config = dict(
    n_kv_head=12,
    rope_fraction=1.0,
    grad_clip=1.0,
)
MLP neurons of a small language model. Each row is named by its layer, matrix (up: input weights) and neuron, and shows model dimensions 0-191. Each number is 128 + 32 x the weight over its row's rms, rounded and kept within 0 to 255. Numbers have three digits each.
Before each neuron's rows, "fires after" lists the tokens most often just before its 100 highest values on Wikipedia text that the model never trained on.

fires after: "t", "h", "m", " h", "y", " st"
L2.up564:096181128153108144120144138122146166133144131114101132122140115116147183100144141146146109146104116134099147124096106064161193176145057208146124144155128125111109139095126102047121125175103139146154192100126074148069105113166119152143114137069089185156123079150128075098108111130151084112147116120098143171118188149089158150092125134131079157225105163128133049103121104148098076165138130114110181135077172104096102182141143111125119149061123137147137126107101149066154147083107124119158179140110200110100054108119120109149138089172077150101123121138097098177083191135176159116

fires after: " c", "c", "C", "st", "ou"
L3.up784:156129148121131148151104114096115152167145130092129190100182145132148129147126138145156122122085133115152083175129127110143172130116116160144163131162067151135052189155133211164082164170098156110163100165121132100113091105098148106166190150118118097088177106173176112136084158112126166125176100131110096117195105060146065123155104125130111098153093114118133154173187039109092105067144093125115118166107164056128124110091188082133176134084116103183121132131108162098152145114149191131115145104176202137070106154120131167114123128107152142097105107139087140109153205136152169157

fires after: "1", "0", "2", "b", "4", " se"
L3.up1079:194135097128134136119099083156180118095104144138152180130115153124111105164106166188106137134100088181159175139089105063078125130105113195131179143112131155139176140119158135151142139120124138172135145132100155056091098096126131196138144115155121102169109122126128131145089077102099160125157084183090106113126160162156090129101122054118073081157179152117102128127164117063176126182110164117108117129108147079124130159224166131103124183093161105104090161127114102140169173131144125117185141131145089135212093154183121100096092189186156183156146129122108169155162130120146140077

fires after: "==", "===", "P", " m", " P"
L7.up785:169086132151130208126126155059114172109158142153084079100138122079148146124102138165151165125082131165121134127109154121133138136123124116162149030086088114105077215111169145168137147084154114150159114124081086112137088144100142147195154111149123081166100135127127074118121160150163151156102131148089140103117136145092102103146139146108150119113207070092145134127115123132141074080073107193122120164148175105196109124070153093151141108135175118121077145138176194159083142100069143127130143115153168191128122131112147110130132182116046148161161099173160149080122127134121066157

fires after: "2", " J", " E", " H", "ec", " ch"
L4.up1103:078075143085141175137111124128113094116100157105083055159092097139149160168138140157106137113206102169127100161148119100099184159173099154145124168136115110101115112132199208104134124142158164160126157136167115101119163127122075167128134116127123180183178116148099168115111149139164137162113160112144118121222150123096175096103106119159133154104127112184147109104071066130228146133090093153103145157143135079085126164168187081128115152179134128128172135164125094102149120162199117084155069122144157123132135125115112161154092128135137148120167065087094118087091153124182174102

fires after: "U", "A", " A", "E", " |", "5"
L7.up886:150125138103104077162120127105134156108168190153137120140111164107095078086094140143087128074169072136157104147192190148145107112128125144135114111164147161131132142116138129150142132117122137144133085142111123145145153150144139148179175103133139132098140108088115074183087144161111115129146108121104050098121208122071117070141114109115114078135200177190116147128141164164193160099161164141133171122073119175124154155144107095128099110174186196158070100115089118162169164215116091134185087157133116109107090163132115105133072065166120096069116132178136135128166074098147078107

fires after: " C", " D", " c", " d", "ased", "ase"
L2.up1221:096190118177091143162146139136114111136117133079066121206115168152144149125100112170128142166174109167172095211138129194091126128172155145093076122164076092108076175081133168102155131121120064143091064169155117121104120098098096081142100144116133185164155126076111128136105126120142127113123168160100126141172116114061146141119118152128165117175118037087117112147126144130146085138073103116165119130153124082133104158111142118119095105121108102068114082148086175182139127149146150151116078166209106102154098145102189120165148115089152147157114079117168145167156154129092129201

fires after: " P", " V", " p", "u", "ill"
L2.up1019:151174057103127124193147142171106090150174151163047111145129157146117108067156137123143107135090224125126148104076135139090119103075117158126124164152122133152112185101159138128123097063131117183104192095144116113132069112173118147175170139094012139201135058146149087141124152100174125203152141162113102144148149181073131141111102137100119083133103114131110081115102094101112098130106123097111112154102142141130086173149062043135167161125117127151162098136131122110114137139129106143145099150088205126149112152137146151136116091145100140196125104104108160106141109129131161136

fires after: "\n", "od", " M", "ed", " F"
L4.up195:159083063141116195130106132183105112105102130152094132155120080150202170127099092134095105156097154120143104165105169140159129165209091098145148160167097159118092177087118077162144168193168134160150105166158125114188098122173188117139150143085129127138131107101144089160135117127190112107118103134167139071122170211064190173113146140128124128124182164122120130159149114085163117110092077098202145127203108141175144120128146117101112092075130141117088172105135161125151120147172092099104093103105163120130126142129157047112087089151145100164104119130150104146116111090180149096

fires after: " the", "==", "===", " |", " H", " ("
L7.up1339:140079128124096158125119120090106116136120149104117198100147078081170148128102174136109135097093132180117170157132094138127133143153119159130142103138146158133113191057147139142147139057168127145135114133109090154125141077133121098124095102209100171176144129106175065129113130153123130224186135065086066102119146130066071103129095181181131104093112145088097145098092080112187092089133066152141139130120146116128094113143191077131156104185141166074122086118148145167166130116097083067164162152144132143191098105111110092093100149099131124118187134176149129185154156112112122133

fires after: " ", "R", "D", " R", "C", "2"
L3.up393:099129097074183170164102144135116146133142083118093150110106081070068117115114137117124098135114106120171134136131212178143111062104064135146115095131066139136108125139119103182150127103191139184146151088157123123154130087139115083222137133117098113169160062095103076171129151103119119148137169173108125113078129138111194108113131079137164117161177091122140088126157126121131111112199102133101078122093176128183093164145125066129162123108126120119133124102178098169118152125080117120096089118150132091198145149108175101068151118144117145106105100119214119159168175116150198142

fires after: "or", "ur", "b", "er", "ol", "r"
L3.up640:115138207146129129174121173161082114145190079153145133154147163115172124177142154109139099123135156145131133129196132145118198195164097147157167154102099142167161114146171119120104086129121137126164176090094138086116128118157186217156144125147120114115160097144144095153128189127155170136084125094137150097131162158152067123038141141130123133137131089120120099108150121105105133096106166127089074160099108107138139132111107103065141106137138141141150068135146072120166090102126125151081063196163156160151112140116150165170115101176094149188169103111091185127087213138188180136

fires after: "U", "E", "S", "A", "R", " I"
L7.up134:088150095093131149119121103113123139134133133118131112100039101067086091127117111149051141108086104144109097142173159129109149135060082122097113125123082191105167078108146088142160159108121159145110153139169131105073102137101131113141164127088130180165116126145112086143112148096106114125140099144103034154109087119134130101173118139123111144137163077073057093138142165140207123052131103171118140164124077169144169168181112085102149091153108123167075162088152082135129176155088104088144113208139102126129144162117128163156086092140142121120175101178098098114181160200155099133

fires after: "2", "ap", "0", "3"
L3.up367:060138087134167172159134155095062107035132114161118113136112132120138111087125171120102143138093108168205176125170170132123100136131066140133130059145090117125133148154184114140140120130194210158152191139199116107176079149203120170156113133096155143160126087098164124176070139076111200129097146142108069142126128152119143080149111123087124150126155124106112120150121126156175119180149178154136085173091184096176160167152122130083114185098109126133117138189126172154101163131130124143151147160141108149174183147081136167119125120151094142067147115170140109154154123137114127113

fires after: " United", "2", " R", " M", " V", "$"
L4.up697:148125101091118119182136120157099176124099099117146131135125073124153206147124076102139098128145150098159180142152154178185144137141166130095143104132141106156091138150151097162051130116185172153098160150113159104144191105123178100177179183097141142159123061123120068125104182118141126139113124136109112092106095126131117192089146152131077132143176077096063079202159123099122132132125105149107151140129186090161113144188143113089117123119152113104124080136063178161167144190128172156111126067199105094193147142133180157120149122133130100070081161139169135128129112080161159146

fires after: "e", " cl", " U", "\n", " le", "le"
L4.up690:149129182113144163128110123160148085071166141187136090154149089127169135141141049111129176112111029167101179152165134136142152125171138125144105161160091118128154131075184117133061115150082194145153114142088111071095120101130056136176118154035125142156082129107131128115144142166163116096108101107133125124113103149140157188119137128103151129179139142162140117134146185147187166168077110112086131142045112066101124127123160138112084071151185098113113195159135117113078117140096124153187093121124175106130082141144102133121122156106140091076123134134093087109122130056122106153

fires after: " \"", " |", "|", "-", "\n", " ("
L7.up71:149156144095090166150106132073144158136077087199130214136142096172090182176095117114144132121072122154121156172147148167131154101127146126099144155164098144131146145129169136139116135097144155115142083102180102161093145136154110124153147107151107147130152131106110146182067167184121158131141169116151072125130168120126087149190132147172165067112169122068117108104143107137175147103128092107130135116086131196131091146211121095064091111153145144144129080123148183180133157163047157088119086204175131086163098103179107042157148136149113122138175126169135100153115160163106131110

fires after: " (", " M", "\n\n", ",", " the"
L4.up455:219101111137128146112131146131124142162083143165149136170148111077130160114070118116128121162058135142106137162102167214177159126110136117139138143128111140080077151120133133122127178159095122128145099075162066147155155125152167132116114073190135143142151095106150081165115166150117119132179156153153080141118170191144148131065123120132188109145188083109153082146141124127137086082182035141095114139111169043149090110090155094115118086114094096159091114151135126138134106165118072110128107079186155120179154132157147144142067123124128122107195169158164073115104142097157175154

fires after: "oun", "u", "c", "t", "or", "ou"
L2.up610:113099103189145146176143169173130086131167146066106109146150151133188140147079138118101086141118152170128090135110120136064133167125153174192172124129145108131082162146147172150095064155106140164122085173112184103090098124151176086149163137143146163136138084147077165127140082096144127121121095142078101118141162128133123213148146140105127119147093125139024136138106104108096095168113105135147095143141121083087152122082110135140161116121113110137117117032210117106133134084168194138134147146132182118068185092159141125081104119145107089142139113134112170079101192054117141116

fires after: " m", "ro", " pre", " Re", "c", "m"
L3.up1117:087159155096152154121123116154078189061098088110136055131127159113189121185107136140154106167140167167102127159120141144158153118118187160094067112142076114139201165129136163088142101119102117117132087122160186117175094187122063132154215153112145144124136114187126131147070182169125127117160180068144136091163112128085118156107104160099143164151126164075118136074086061133099169151102130105140111168140114109084106155175119127110097115123105142179141064137122129081126134110119160072131124182196121093129087160158131067121085174140107166124141123112094128166121153150097102155

fires after: "\n\n", " (", "\n", " \"", "==", "-"
L3.up761:105097084163153155156146161114149111060136078118190161118179089143143163169139092069115143134151130087128108136114140130120101119082099095146151075140040187105092146086168110105093106108151152176147145136175143121139143118182166158122158096113140112161128161073188113125096154111108183199165103118094114102132159102125090103154159152135144123103114146143146108169093134108157108061205111110122147121133106082140062124130160141147152135168134087110103140146174122121150142138108126086143106146203131121166199100181140129094082137184075091121207173174180127140124139153056165154

fires after: " A", " d", "A", " th", " D", " a"
L4.up575:153171130117133157180083147126097171125052155102102117130120099183127152137113070121120175149140084100134137176144154181187135127139137162082108137145063121134193164080196149130104139124125161149114146152171134169104099128151159114154190134129101152174176134082165145198112165155128160108177156132171162113158169124166162165131139164159095086084087153123145148207166157067111099179102119126110106167111162128098112120137182114118130085154119099126126044128143122175144122091092152139123117099074099148147124166197112154081083189119160172158157105182108134148137109127174171098

fires after: "\n\n", " I", " U"
L4.up22:155100104145130135172066153081167146128161123113164142159190121134119140146119091172119097149111117124149065123111133163182127143171189133142086090146070117116162163096223143127116194142110093161135134096153056131100075098174186128174139113175120182090094142145193052132118115140182076112152144096112120118151154149142148124164097164177128056076155105096093124151091142140143130139152097173119167124104152106065131144122098145132153161101101145110079108158211108125105164150125091138124101137168142075152109134169139182167102129164095111096171119129180154130189104100151154128

fires after: "ul", " B", " l", " b", "al", " T"
L2.up1412:121189114152123144150130154182120121073103162156149154132112140105179084148178121087205123115087124102152105125092182089110167101145117140110105152169187091092154152123139187110121084155066109123125124206149135084084090102137149140186156152131146143157119119069162137177125132149123095114172161122129098072050101105162091143146156172108056074131089166077127125104076120181102161123138086148129133149092130116112092165112108090130063117033115087130138087145152153137154116182123115142118156158166174157124115124112145091119153112100136117182165104079165146145135126176074096179

fires after: " R", " D", " th", " Ind", "ail", " C"
L4.up1360:145124078142166140152149084100119142095115110106080093128121122103124134145105119141157117126133050169228123113166117204152166107172056136101050180168112164134111148134194112159116104093148139166102141069096110157136078101105168120120113077107097182164182187093126139183082174134148137136114089132110092131130117124118195121126113128112138108178135112136078057186149154132168112171107072135089125174131164147130065149113150119104125092144169105126065112135114107184111144105088135124176147115132072129145093150129112166143125093100108115114150112168171050130177149134118109172

fires after: " s", " M", " f", "f", " F", "%"
L4.up1388:156128111094109140105132086088072121124153176104104128096127114094091128145128152067146139124089130122154133153141180145111115146099145142120169144144065124128149111093126116149087122155123087180153137133149101120149165058186093111180119090121127123082119057098175147175145148194093167145117106146145100088128101147183162114075160189171125091083156099134041145184154163096125112142113107171152101143070139102125137177145163133118106107083103190111070126072161159132149123089126134087098174097155097116210108140173130124151078077122112135134106088099188074162170091090073166126

fires after: "9", "0", "1", "ward", "3", "8"
L3.up43:115073103053128131090146137132138138099119177102139166144109144142190100111134112148093135075129112146149090127124151171068140146150126129102178105161133151073086124125138148157123102139112099149161147102125178079140135064177104186157185076132096139108115083103173110196098121092106131133163126074083139095114166091161111159187145125158136084101082115153098111150099123147117128120121139122175150138071181167170180181129161085129096113129113178104135128127147149146133122135158133154148083172124119144152105104154124095100108082204032161175155120086138179140073131078100166224

fires after: " B", " P", " con", "P", " T"
L4.up648:136120127174171157172178162115039106182098125115120142125135138092133163131115136113150098144097156115114124124156138164132137123148114094148099067144094116067150143117150098072068093139076122134151129137129091129130113134127111138214126134082098104226090073084204066200088175175148117164154151125109084118157115162090113119098119137131095083171117145093118120139123076134113169083116113134178135134163182144140073142166149107079065144097144092174146116186142162142128130117087132130130141122132114085151087171123171175051096136117133174079074080121148136126109141138086100172

fires after: " f", " F", "4", "1", "0", "7"
L3.up499:090052107110066142091149121127190160070165173105098133152173088060117134098119138113120158114090162209066118165175132172106107151109136152151112114151079112070121145127112130132112108146126068157119107144096063082139079158121097096121143066079101175088139081065106136163092177156092094172115133063134095062127127149137129134116108110196113118124135092100135116109072118093103131129177126152117136154096131158167133167176141113109074141147094122136094114116154148146095115083110126086124071130130122129178111143153134132157107128187131142194137137049162156169100122078071126139

fires after: "le", " m", "ep", " re", " pre"
L3.up1062:084166079151173129087120096097106125098115153051154083073118097088165181142134124110159150157132183160136064142126150147173143159116184193141149105179009139123135198086127124106102148102123159198113145148127118129171168134098100135112159106159114118159159083191073147160110109100156154146110076097102128080142150132146123173177124108130156125151156079117151140146088097090133192121109089106120116155126125053133133181128144157115116090084139139132102149122094133112131135100203133157107113124114165118098073112133145116107055055084162115129126147075086129125158142091129106151

fires after: "1", "0", "2", " r", "c"
L3.up782:114100126150205170116154134182093129100137162140149134151137104071092133201072052114117153163122106221170151129074150083040144146110142112126131095135124156174111105141117140110172181107110154149138151144171122120188167147120112101152181174158105146175194112100150107167114116071114178139164096114116124108171134170103134113106185055139157094156085094093162151146128158130100126158108127144110140153112189072090130125186134094102078122112124142097140140153137116168154102141134113179147162183169124119133170151147107092085056122082139098139112161129119111182167112072136146137

fires after: " |", "d", "0", " ad", "5"
L4.up182:127129150051200197160146130135123143174076175147172055144144153150088119145075046094030123124141107163134150121142129138147074174087101170105110095156118116088130161143166164133082117130190141168151138110121059096137095118095130125138112113098119127129105138078153088127148138128111116131147145170130108115169112102078151070189158145147117148119110153138113090099108138135145127096134092152137117124072185162138112141064191126144109123072150128094099204179174103168097133166129139112154155161097073128117090154169124131168155145116101102171175090151098141153103086073151078110

fires after: " ex", "t", "r", "c", "per", "p"
L3.up1050:137096089132139114114145135120107125148150153101099080104146173118144130184089131063145105102128158137124089133161130108087134136148116131124123178121162121133135083159152135111114100090220132129186179090132106098150140125137167119177128165088149142174128087156081140161119088101164074124109137161160164104157155114090077077094135148114070118134140061074156132162040143130156094091141159123116108133112149082082112120101108105102091093143171145161143193102127193142076165029133151115140122154158091143070143128145182082104124195135113098146164156064058145124132193107152177142

fires after: " ", "ru", "u", "c", "ed", "ce"
L3.up71:135079159133140151088116185134094123089168173080127098165179078056166159164193081104120117101121145085173107174159142147061124139134115205117106143109077105113082169136133184161164083115112110188164111111157112098082113095106089111131163143145173150196120121104157087129078121063154104148166094133148129102141144160078086092128136134178166093123099039088142124138125146122152129143108113156115127195147182079192128102135084138115116147090137117133129123151163108161123112128162137118157114103159202120135115107129090105112129109034116174183147138132131117119123118097104187114

fires after: " ", "ed", "ow", "y", "em"
L3.up464:085079129191107167182111144171117117156113079070097159165115121073112101191159076132120111141102093146199145153125187206140087159109098096124121123140137151087122146128130134124096134158087099193129125188095161092151145090166131160149163112110077141206140107113129110068163159160158129147160158167112170144130142146175119194131168159135150154143173106077164099106127085079165100158165119105108133165072102103177120090077139139133095057116182151083107102115111085127141147146125092116115132098143139086185200130111100119159102164100162162104137100118147134161083138160166097136

fires after: " |", "1", "–", "2", " the", "0"
L3.up224:136150167083118203124093091157136163114142097175158088211134130078044147139073087037161094136115078195135085135124164109091130147140125120153091094127093147102075123184135097164166130125147169145131139100145080090142160098102129162125171132122170105159143094145138108123108111102090152116124124160110152086133137108164092192150134157117147087119160159109110120106136126124180149129138126142098067204175151080170113122104090136107129200113139115120103127144124047138087154116112139146165131119106115111147120133140106149106066164110194057136140118176148158153152227156152101115

fires after: " M", " m", "m", "M", " W", "\n"
L7.up74:123092105133109169084112129131136135101050100145159199164165119065126183119139150105096097177139160159142115131156144174177108151064144149135168099104115146083157156107134124185155171151182204151112135091152107115142144122173128116142103097110067100117147121164084107122159143147163134172114175118099130121117154134122161109087103136130111116146115109151087133138100104104179143097087094177150204164142131112221153098114065034117135120121166129117115114135127134173136082115167107130099150112125130080155032159135159080128062138165131072157072109128134164199115135128174120117

fires after: ".", " |", " P"
L3.up553:112142071123166140206138125168126086139182164116105093092157054092108102103137135150092106109138163106188103091145149178133131113131083141137162146170120167122124199093176112159121151062184166155110144105140126123131083149169130126162167140128092133130191096122117146124094111088134119085176160089157136124171101167115183096152126087128171136135133119105085112106139129115106144160115096147113131121096157083072124124137065053130129152110083182130100085159215128211086175098125161145136111070144150038096091153136111150121114159195077119110132153146142164152110102097120163152

fires after: ".", ":", "4", "0", "5", ","
L2.up390:116195096126197175141124084169154103164133076114158124134138183138125180115099127124180091129181055159132100161114180120128163132110128194153111091138167128159143084105129132075133139085084146157167070162139090134153124132116137144123180137107148204160139150140130113138122156090192172096094137106114167101212152128124143222145185163104154108136162166129138130172144125103079154161139059107136117134170141127114136169172150140073047131115138147123129154072159189157127105127144144153129167150129146187122180154138106073056094130121126129094154135102147104154152083134158129149

fires after: ".", "r", " ", "l", " E", "ant"
L4.up263:079148165137145215132098146164148085148134140151120128125123095126115151104157115128080109122168045165158114125119164149114137114120062184178100124125141170086138121159249096125115100171136146145141086099141116135140104149168174163151154136121053172137149163177193132169110121119131149138173182158117115085139166163113095099154165162107129123126097113111144109180151099098101230121159111171083172107069134081141126106134137118119136106145176115103115089165131044178153142096075127162093100082117177157140165172134113145120114183094154169120159118130094135099142129111170131112

fires after: " D", "2", " C", " P", "ed", "p"
L2.up232:105184096118144157155151065138095115124090118094141128156120120109136120113116099085133144091057099159150104127139166218099086123138077121116060137146075139103072126153133185166135080067153151180109121126189076115097105123147111146102127069134128144175125112149089171157118209097137120154111161133162093145114052147062082157151128078131106156118189138113082121152138100123176127123082159156101127134111107080165158068090092136120134132113106084081132135131184145173183134188099095178125111105113108110192132120137161187174112118107104112173110068120128096125148074141150138145

fires after: "c", " st", "r", " c", " C", " and"
L2.up1502:123131138042111106098148116138077153159103134099115129123165055110183136155109176104087132111102139160175119151101096094096176142148124140141119112150119152168119083097198116145116155075136105160195103030127106100179112175141133122191161094104052138186147123157073087119131122068124097153108155154141142090125129132053127165184122132122180098147132115139120150178098058204153100106137113151153131146160141096125070159117092095134170077121135101155141128135125156136125134109159205133132144100187088091144176137156170128126178139137078092101144177137102187140131097128132131144

fires after: " |", "0", "–", "00", "1"
L2.up276:176111120137142176122145132141109143131132143154146137196173099078135086134115137098092113129141135182157156134138144142074087129146072152125114100161142106128154080145142124095107134144186102163134102118150152070152114123107086170150139128059143124206147105102139141104121121112118152120088165207087167068170118137103037116126153087118107140106116218084120142102081134086120084141103171143115139129106169107159143131100076150103056168110181138095089149119131052199146139130139108102124185157113119079150048132169118195130082203114142123109159100125142155148125094122174109082

fires after: " of", " E", "c", "h", "2", "r"
L2.up67:144137141098148223157123089180114134129106122133089123194089191151220134130113111117120128136124075168129098134126141058077140105126072175151123141123175097051146093115164108102121164089173154175126170164134139075137133127152144139111188213100105118204175103167069161114145083142151180159146156104112131166171167175116127086125115131161155123133118144040138098126170068101129192165117130128144122117153111100102114157117174107114136113120102130134137114131184128089178128073143130173145106140155143161143149134150133117084129197146087156179138109130158121100123128109114071140

fires after: "==", " c", "H", " H", " Ch", " ch"
L7.up1179:153099141161092139119110112132164084093099148137120151135080074120122116154187142109116114121095114113177087130127171141109141127193144144134132096141080190130146117119192110160125125077080097144113086141134144126156121125169100099135142068129110131128114102168189072182102106132145178151142129093218081080126172092111160072087100178156197103081093113129094106184095092111164070097142108131106163137129095112115072144077118052128134121142161143100106123107163125135138136134130124093207095133201206127106127167161149168098068150104103091116167111141100167110189102102107167142

fires after: ",", " f", " sp", "5", " V"
L2.up885:165134154116134129172102134198115092130195067125144155092135146129097132205150168131153088140149112157132166192148114126173117121074144146197100052132183139125139164103162154156069126148168118177140158122132122130071090071145152111172157167076125114112096098133145126147150114138182127106164149172123124122156093133190176163144151166130091199157147145141107096175140078115149167167124140080143127162090149101113167152146117147096083161092132135164154063048180163175133138142146125112102132176126126204098128128099114132138138157171157088104135146117223162164143148134152134131

fires after: " s", " m", " f", "em", " sp"
L2.up839:142168108172176172143139112152078113129147090128096139125126163082069179132192115136195113080205152128137109179169117103142105085148126115173133129134111084131173113107152140101073064178124185138138170135109140120124076102098154110152127105106118149144110060126149167131118106146146164149154083123150147098177146150159144126123121096158100198157092126198127047176183158143076153159073083102140127139139139132180121131121126134102116162170192147134124094094141194118200171099139162150148203108127131117133136098171115166126096121089082093109129130131191157163125192135120116163

fires after: " cl", " Cl", "l", "u", "ar", " le"
L2.up1396:115147078104123149077111080202116125054117037170127086217132111123163132123106101142074082126156103142150119132159122176158099083090038158119103131138106166152120157155156188099142070117073160148187143149125096061114095092117170085129137179081137141122096095108093137126109171079163154146165104136152092098144107125151145151138145144120107145160176127146090103114134151102135161145128079156073177153079078125112122106154095058086077105061175129132158131117116106152117119127167110128178114165114133124193111120128157189146143182115142132113131124120082155143126150082097121117

fires after: " p", "s", "t", "st", "en", "p"
L7.up1240:122117099156111138185182167055110114130149158134129129126086193086169123115095143138153152192150123155133154165151112077135122159159132118100182120212118076136119165104135107204149093135136175139153152168156146117081128155168096160142146155165110092124100120159174123136093187167147107092194197185151140136129110136125124169107126134093137147132160095130175009104144109126115067141142094189158096145131143162111060184111138112086116138109171150169104148164187098103119155158090169130066122095121152138144162109172103111116104161149095136114105072165111083137131114132101106090

fires after: " R", " A", "R", "U", " G"
L7.up144:115177175090120114158125084055148187092135159118142170121118148148134144094089105122010142150125091184160137183153153199149155129069118132146142092156110127070179142115161119169140083113175101148136164103111144114129147179119125135146152116136124158142169122096126164178119199145147131163151136121165070142155119149134124080098128078115134106102206150091073141193151114135200148118135170163102109164115133119124146128147071138067161078162135113115142162082102079162197156082111118119090116112136116135106144124092128090075138096167101125172117105165121100139158063114161115171

fires after: " C", "r", " P", "oc", " R", " M"
L2.up1196:158123100061057107111156116129083124135163078122159089101176114117135096115101057121161161073206123105140153172140130215109204076162077144125107167182088171158139153113142134134102124090060152136136132076139109146156128127116137065158087112102093166189132155161093133113119153119140100155167162108128119103123155146047161140180170166139195164122178033087129094125092121142166107156151088145122147096173101116106089132081142102113117115094097148113160100156150130138108138163145159097119147107209131113111119149119178141111141128112081131154145144161121164130152114164086147148

fires after: "h", "t", " I", "ar", "m", " H"
L2.up1494:147151169095131151161143122102154137086197138120067162175140174128109165092117142123101161148175084135088149117108144118119134099127113173112077138150149138105120134125144149147108156170093101145154136097149097149170136151196146066190146119086088187136157111160147120151065179072075150153171113135181137138141099135131128171076177151140133149140070099119120101114074154121121161189135095145094115171063137150179119197149059088150121163101123228180102104086112197119138144114121107120133132162112168128136138155114121184145090162090121178154165105129056149172110122127129186134

fires after: "r", "oc", "or", "-", "at", "c"
L3.up516:118114163184123124147131086084111118099149093138106151102134130133107157145118126105129123138084143093150127116192111172123124141203104157128105098142134142061069078141162181169108121139145130164131102115158099112205141089134146130135152137141065106141131075125109087146087190005130125066118218144152100115123134137067152125122153127084130077121080083096097115174148089149164120140176165127170120152082130087101140136112085124111170101150130125121144118131068162109121119119127146130125100125239173175067147130112136090139149119127133186161137150132123169179095154094144184182

fires after: "or", "ul", "ar", "r", "oc", "un"
L3.up1474:104103119115061151131089137081093131093180089072131135147201123148112158126113165151157173135093147137117148134154105182100121147142128129196137101092132164123104073102129180186110086112188147150138129107100126100159149070110153156157154174074180124145145079105137108127113084122174108095112119210159143147148195133112127101091115085080173146113107082095134140149156141124139181060133117124131111150085127120153146173122111127084133112153144162149135125051126047098100146146148187087092103212143117139124169138154142165121133126141183086145205090098129125189130129194120158152

fires after: "2", "e", " "
L3.up925:156123094121139155139145123165074152081100118086158176116122082122197104154160117124097154141121082130248099142108124129103148117134095121139109162133101082137076165099170097101129140106195154139120138161200152056098136121123114137131204137078142158171171109080151090171099117109057141141138094178128097094135185144090103153142099056117097110141164042116147066181131121166082083093186117117112126159127160048171131069144153147109167151113113122186149137146139153111115083120095144131106125092177149136115134149110131108072113115129145134123101142171132117118169115103148161125

fires after: " b", "ot", ".", "c", "st", "it"
L3.up1042:098130127140095166161137151127105113142145086144173168162163136132160101103144120186160138126131152100170110141128159181101174139179100168147152064119113104154146136146105215202083081193041162118121074070147153110135086164145147152113167055142107119176120095115123139149132124142111150101139109085107126137126176078206125141138105184207131077092079107128116103131120098102133104089154157126162126111090113140126063115107150072121134112117132131159166092128140150146114123038122163117109078107198152121103107123162163116063136104116151143171113150102090103154055081126104138137

fires after: "3", " s", "1", " p", "0"
L3.up1177:111124151103122156145170113113126163133131150109167177079133148113117155102101106108138118183134137123080113148130148098149128125152137123120182140153113148170109158132116144150109151154135115203119086174119101066182059116163105132117159061098167180181087143115118121146086170112136148136142104150115134067179094174124138137221095129182115159164075130099066135100040119021157113152148121153188171143123118146131074129127122111103082121114096129136120044069159143155153122118124162167129124096122110159142182143124122150138094104167200167154169147133171171174152087086148136161

fires after: "r", "em", "ow", "ound"
L3.up485:116057106054121105210174108161096155117164062115134197182122107107204140153103118102113077123069068125120125163121158127136138144104159098078163098132101142122128171110158080165111115159169167170120145138158124112151153104122100125146161133148119079115172119175136086140147116133095124095116114159157142091130174152149097146126100142158132172143127088145154119163146083162129092144203151096102160140094127106177128103136135132110107047124192226158084126101195107162104126147120098115152102147143138081185138129135133139151123125123096160178207159140154182149122130072102180110

fires after: " p", "p", " P", "ur", "ol", "ri"
L7.up1285:113132143131140165136187138117072090083116181158164079135170116109191099156095128140138146181097167124106079108115137109138110147158054113119158099145110165194077120152153096108127050170183164148135094145121122119095109155125122111164151141149137112143122099147192071088109184126132077141077099136114075153117118141131071165169071177142114129123137112094162081103165120110100072121140120199108106124126100118159098147139078103111106098176127182157111182111255142152101124184146125099106129081150154151147086132159099115145137107172089126099099148179139121110085103141113086126